From a checkpoint of a small transformer trained on Wikipedia: 3554 steps.
MLP neurons of a small language model. Each row is named by its layer, matrix (up: input weights) and neuron, and shows model dimensions 0-191. Each number is 128 + 32 x the weight over its row's rms, rounded and kept within 0 to 255. Numbers have three digits each.
Before each neuron's rows, "fires on" lists the tokens most often at its 100 highest values on Wikipedia text that the model never trained on.

fires on: " and", " of", "uman", " on", " for"
L4.up123:167150132155158117192099140152107129121074121118124176060160158127144109068130163101105135129150137135097127099151175155153187128164154174128154121142181118204131108166102140142113108126127107169190101087151100085141182128100110075119105115146097155149156105106159147145088097112109255159167105139157140083113086111096147124126101192132100150082196098121109128126132111104133131167138107127145163170172087113070065116161167082109171148177142116072113139157171123133088144084123127096136087147189182121136133094151097137211164112086105143137130079141133077130158112108131104101

fires on: " ar", "r", "pr", "Ar", "ble", "ography"
L4.up73:105136075177115098090127124129168180094092115102061062071116131155136153097136142105176163095197096105160125162100111174128160113126119131119111080196140137199135144132122138096156145174115096143160086150153121112156113080146141077116107184123172114081152112143095140113187121092078111174093131144081098151122084155117148144134092121138127099088131056092153130094131117073170070146166152157097118126087129089110142113121117116127129080128101075216104140133201127151124227124072180102173129166066100143082143109119190157141097148106162144130137117145120166101156132102111108121

fires on: "b", "est", "ades", "ote", "a"
L2.up370:083117128154095065127136119081172065116122152126224184143090106067090144066125087118150133096139103109096132173144134140151121130123128137134080146141150132132091100142128160094083137123094191189167142057104125134156133190127153106093138138117085149178145150082129160120144095103152102118154133155124140131148131066079180119110079136187088106058123123077151157101115139146058173097071111194188142113111125185106139129141099140135111144118166071144167114092154158146165098063116186150096034178133117153122143127141144092119110167149123145114112119152134119159095155150080165145

fires on: "qu", "c", "ust", "inc", "ime"
L2.up139:109113153162193088118131101124128115161081104114114106112088117128114141098058055137110103108133171108124072104137076120193125124096091137171118085132125118119091047156107137146127138135103113122127106137149163141133164115079102144172126124103129117152158150098165123122067139093116095104065164110046109118236086079112131092093147114109167129090156132108109127131113110148117111096179151134122144198140087143197080112089130132165151147106159127105108074110099127151120142077205066151185162092123154114132163144111088136128139130058082148096050184117118103148191153143156157130

fires on: "-", "et", "ing", "tain", "ter"
L4.up232:136205149173143137124112136112113154060177121143133162148162136134115077127154146146099097128154054101083180154095143116162124110109144191163114150080117130120114111170116175113154128134100132099090134186198172115185095133092122151142112118152212111115127122132163153109131086135120125075145153121119093176113187057139136163163132122116121099164115081147137182119130159155119083107065125126098158116079150104113095167172118129123114110182110116110114074054081074090092088112084121156050093140107139114183078098093146181182148161115101100082152138129219096144131143125124140104

fires on: "ir", "on", "aster", "ach", "at", "ring"
L2.up290:118056140183087163100139095130112148165099141140102149103154127133134076134135073084140169142117100138160124115106113156125094123136138069112131189152083153104146164141072153155170176170122143049132154100101105130154091121134177149129186128127120151079119146096097103173099112159188104162096127127068092051094069091135186099135094168169174112205094102143167119115127165146139059150094192171137140139058179161134129160115134111087128142137092147103108109149157090136151150151127124175112144167116084131151155060106141047155110127160095141128154151143157178075105147133082118142

fires on: " the", " of", " a", " for", ":"
L4.up0:164160159153194168198140111155129158093097146085130126111170110114022141126165053086108104043155079154123111161114053111087167103114143147129100121197114148123227114116120134095081093124180130138160112181096144120123119120123151135151134138128108176149159126164095131129113109126138152139184105074137140103100061123158114193137085177210143145082124065112177116146150146130140120181126140073090152161137110157129099140112101116105147094175122133122131133117222140133100120133133159139183094112181160101119117195145124131160136107107115128125114140147133121096109090122166104138

fires on: "=", "c", ":", "ac"
L4.up391:137138128120119099100093098108124092137096150125155185132158108149166090129157184092138155105191177136180109175169085146181080138125118151120124123123156181081162153060154232157092174148130127087167148104102144131058131155107168119100110123153127116155119104194088089128178135079129056171094097081082098147104122162124139134138132104075116092096142142120181105133140110184054141122170109100137105071113081199152154114097095094103164110099112100135109085109123131175110119082125137088129126124166099137127160157132161094142086130107098194171145147136126125202116094117179131096

fires on: ":", "als", " by", "b"
L2.up18:129147167145195055138212104096120137150100085097111175095118109174077135168111095153117158044110114123120103127127098136095105179130144157077046126133136191117163187092080167135151070118164127160111147154114128146107110095129150110136176109093093138132103123103123149094133125141126126132131112171130161127180118124121092146106093112134136106101146100134122122101173107182145173158149118139129133143128111159084048142133066180115149146149077105130084120107146129214149116112178077181145101102127189134148073095055153117106120168031130157108143095156100177072132160149124129114

fires on: "h", "ch", "hen", "he", "ig", "w"
L2.up337:117155133102131108083074054158102122100130138155118119107147138140130078168115144129149164115164128084184142132068134137119069125111124099091091106161174170103112137102137121127093131165117039083111126123168175199137104132054094102132165140153135044082087109093155092135168130093131150109162165104172131111067100145155119044084123124133087096150119192110154137149116102182163094131146144140142148150107131130148187131154057157170137124127161183148087141139155171168114119142160104153100151115137157089094135138160159100191170175113126146129129179073149179126071072166151139092

fires on: " St", "ow", "sh", "ly"
L2.up239:134201093171159119103104126087148168174095149088158146114122086014149109079134101136129103129134142115082120186155077120162104126147121123102138109095131103168141149144057122141149132201160135094144159063106128104089056070119107178141098126145145150088075121156148087145107137127139147118084114109170130102130092174141154153122182174156149165142093125090105097106182120127093118160083113103112159165163153167109076049127159140162150119171098107169160074104177131161065118166118175122145160141145131140116147111174134130107120104152161179101132089172096082072070151118108154104

fires on: " att", "b", "l", "tt", " Att"
L4.up170:052148169113116097136192099074127182190125142100102106065111122152068110112071101114140168094087127093110160141159137156101131127115139102116082135113095122153115126204118096067139059153153119147144132091107100110205124125068095146149112149154096105153120127140126090110136083123139108150173156168094210099144150138090164094155142074085144096064153183099113161190129147101075118134152071135089158126126087122094155138125152101174110107131098100156112102122095148161096162126134119068155151087136142123096176163177131118155104161068196146076172160103139140164098157165124095116

fires on: "ing", "iving", "aking"
L4.up301:062118136165119099134089145135124117133189168118089140070120137176087091096141101165119117117171137137147212085123128151063142156105171170104156140142127158179079131159174098073141167099142127083075067129191107122133137139089127081125135128160134123128099101177138137105174124121167101078156212164171078122095115155171050091150095112105138131107134149170120142075156123063094130102177107153107148193112122128072142074140112059130179137148143115154063130137139122119097127093109064119112089114108148108156181112094131150178106132158109150094165145122152144155190119155164100107

fires on: ":", "ir", " their"
L4.up472:133116119175123148140137113115149129124164100090095131085172104143086089149166170108152148112120086069130105161153189127114096146144083128112118105094082141080127136140168146134145147209089072085064137137118086154125056132099100143104111127126115189111069026176139174151136117154142155061050070094125146145150108167118108142189102092080170058123126089120118137130121158172117145070094132129151167174133133134087127065112123156121134105095124063158077115128154090168139183170130168200124080177120134138138155100127087075119120094098106113130140123169156147134125122120127148100

fires on: ":", " |", "m", "ch", "pe", "sp"
L4.up719:076139148119138096158085136114129173139123089104125116151168143106168179106100136112113178086099150187143191098160104101144140042156082081162171128164166115153145180139104114151096211093100161170168128118144126164107081144171125132126136127080089139171159066112141170026185166129114124095111141059093101173092143142067161137110146169149162139108129173091139105164179135124115131121185101097141112100176110172137138145162095131129146098145159159161117095114126108199147136096141182079085155079139070098117090104149145104099142104125126105132107100183116124161137104080108101104

fires on: "=", "\n\n", ")\n\n", " in", ":"
L2.up411:150125096200146156118150091117131050145119107120116127150048129094142147069140137132160117101177157112113097156129117128143119124067118093127134184058133181105145188177111110134117092150179106115135141139122112137103117132087136141120123074120162091139083152142106128105122067072148172152122067156078119122089121158170172107163120123073079120145149105198124080154159188161145138131079126155154148144112133182172109102089097071154155079108132096160173111170103104101105147107085100104114067081107082108112155159131089156149133103177153158125153080097134125179103127016101149109

fires on: ":", "ing", " end"
L4.up717:108155133164148139080119137157102212184144156094105167158158092138142178145101111145131151113092131114086120156157107126145096147141137122167134102119118137151134143073081119096142176120089148191146111157114093090117145111167108084083175134074075203150102073097104159117047116158102200124121153123089149094129114151057158119154096165116175142065087134132112126102204085118133157124116106088142184095091129130151110107125142195124065124118083142073126095135158119175136080095151129184131102122171137086096087131072171095158070127114139136059104160138162140102133149126084085105

fires on: " sh", " Sh", "h", "ah", ":"
L4.up119:079085137132207118151197113157147169123143115098157178125132093102131174096158106132090163118092113093144083175088111097079084076138122161152167133144142089119124123128102170116112103087071053087103140144101110190054118120102156123108089076111104115111068163143071113190119207109134095147080100105161140077201099084140139143134090064107108143104102098118193129136130111090105140125107096115140090150139120134101107082128069087149118122082139080135125126158180133155105124168122165131148123155128114140065166110112187102102150101099113170126096133189133155080105121123078130096

fires on: "h", "w", "l", "ar", "eb", "ow"
L2.up754:118168116126077105147116103150158113149169122095133135151048186157110120123149147145133040091178168168129146128149065177087102092138080106144170163125111079127130150132168131119154087168077165099149149145124156071101139108144130188146138116164077125113104134177202125098128143162083100098087077118144105117105148155127135190144108081066066114215083174131089088165129095101114117136094100136140178131110085114123142123082123072152153088092120122165108080136145121150177122137121177071149075096144111132117144158095129099080146089127100101172100186122085134166118181126154136159

fires on: ":", "b", "an", "ans", "x"
L4.up508:093135174144132088138193093112114148170140127088146170127164090114070115126085123085161135148130149181126149146084061122020051121117158151047085108207119119149147113078110136136099148076130113126128122099129073138142136103139126122119102196149095135131141156084087133109225106087179142175137127114134164169102175092153091135134101125091141066083120118123110108115125130075125127162112134148132120181149158175165140146122147191138135110150096141084109152215125146107108133154182113165143128143117098121152086142137116079130100099163109142085066168150178157111087094105121161115

fires on: "on", " Char", "ay", "her", "ric"
L2.up634:172112124072179145142136118130103148078132106114158176139126142122148132118130153167120133111095115161139176091161160183108160118118124105120110100086121124176153130168080146130161128102072134102094160120119129113117123179136114104173073154104137164103119166129097096127065171204111111145196150099098150163162150117096140177105127094094170132183117087071106076218163107109151125130086133124192154133097084147104117132133150126178065153099101119099116110101167145146192162071073143086124155087151087112134152079156059100143121131103107126142156100144188184155175193205081154126

fires on: "h", "==", "l", "s", "ra"
L2.up680:182134116120105122042145115143123131093117077122102139112096144071120142076122077138159102175126211142138080168168147134098172087107092192159178149123156229144120160172188142098136083118097135158123149142155143151061123093086119152122127135131092094095142107186124157129135123159159131057130145150101119112114122153134142164126076148113145118132103102167154107116109153172127160102095136155149164134103131121071157107071148158186147114140128092173064098152151128102094125093162163154190094100136133102151122172125070137084136152084056144087095132130076102098134080077059143110

fires on: "qu", " m", "m", "res", "b", "c"
L2.up231:091115144126139082108087139126175151123146143097127114069068133111122136145091170170129173111111189135131071132123176032153150148149120105111105145136131114142171126143109105161130147183147140152157140104066130204117115179114090189177170160149143126112079165150112178077121125184158161078104175086105151088153131083085149131166063138139140125128142119091042123067095095124118179128143131186121135180117125129133125098175126090134140069146162111103053080121140110148129115097181129199126157102109119117150179175192123136090120123104160109158120080120131138146173174079112142116

fires on: " att", "our", "ensus", "re", "tt", "w"
L4.up661:095186149122169156171123139083137173180139078156134090125096097144156153051115113173165123075153114124141116119146172118129143130139104089070132075150102053122104108177117048122153106107129170106110112123103091106193150083113123104176171175095151116159135118134148151070138131117110156129114089132135144163087115164127115178097122115124129120126160176082213123175139165121132117209085095204190171190127115083110109153089100137132077130137083148157176096057106169103131141107111104068119084122091139097105160160119113098155168172130120169139137126099139110110107166107127171161

fires on: "re", "ob", "oy", "ades", "ote", "at"
L2.up425:126117092116129159124104136135133066159160105134149166101130097140054127086140077171142128137144156081138091171125102076142134095151124134097127095077068146120070165072140116142137116105084165096106145058080119121121167141154128094150096098178145105139114133095059145179147152085156141137149131132192136153129169117140114170132168097145170175128130087106165175166149149093068048134047121140128159097100083168089148095143122119104151147138096134139082155148098156123168199096105143139105178176104066145119161098111145112082147087102133132100063134149165119153079144094066162062

fires on: " E"
L2.up740:034119160148127180092133093086083129133104049120160102090124130197083106145121092137158089062183093132065144134112099106104153141127159155162122085145131118167135130152122133123125086085136109119104106088092133153110124139129069108136104083099126126106081119161135111078084087112165125114221098139152155137066094154129152155140105086154165137084145094169145084143122124096149116192100099061112151143130127153102105174168151095151181168114116058154150122136132110127138179139093174109162084097134101170151189147098173123089117158132101094180133106132106148116175208098178106141

fires on: "at", "ing", " that", "us", "ou", "ay"
L2.up437:133127179121158127123149070117141095143122105152159152181122159078130094130145064130102089088157125118127117140096160111141136086142156156163047099105133096127141096167145163150129078087114127105111138082127076049119193120136065164168122118113168156159099162156053105125115099086119102121150188140144122136148149147090089163139123127086116098152120132160144123110208168054044136173137096123122086143132165085146131103156112123124091106160083121099180082154142191173166190139125130129120136099125103190142088077119105044130163125179161147120129104134163139091073102136070108150

fires on: " by", "p", "h", "he", "b"
L2.up65:095121125158124073067161098145168109151122150111111130134122127116105081100145159143126128131125121109158118079098104066110054183087149169106141070125179139179121076120071153140154103147122055120142166197163093162057139094154154125123140080146084160134133070125155137121189072138121135136149130160121096069131081102114161201092099154126176170094049164142169123138076068140142097144109117106138146195141122125089135086135124157150112099201117170112094104152102141158124100166152111113132181118124152102074108081072173114112128156132104109169135150071105086076146121137102117120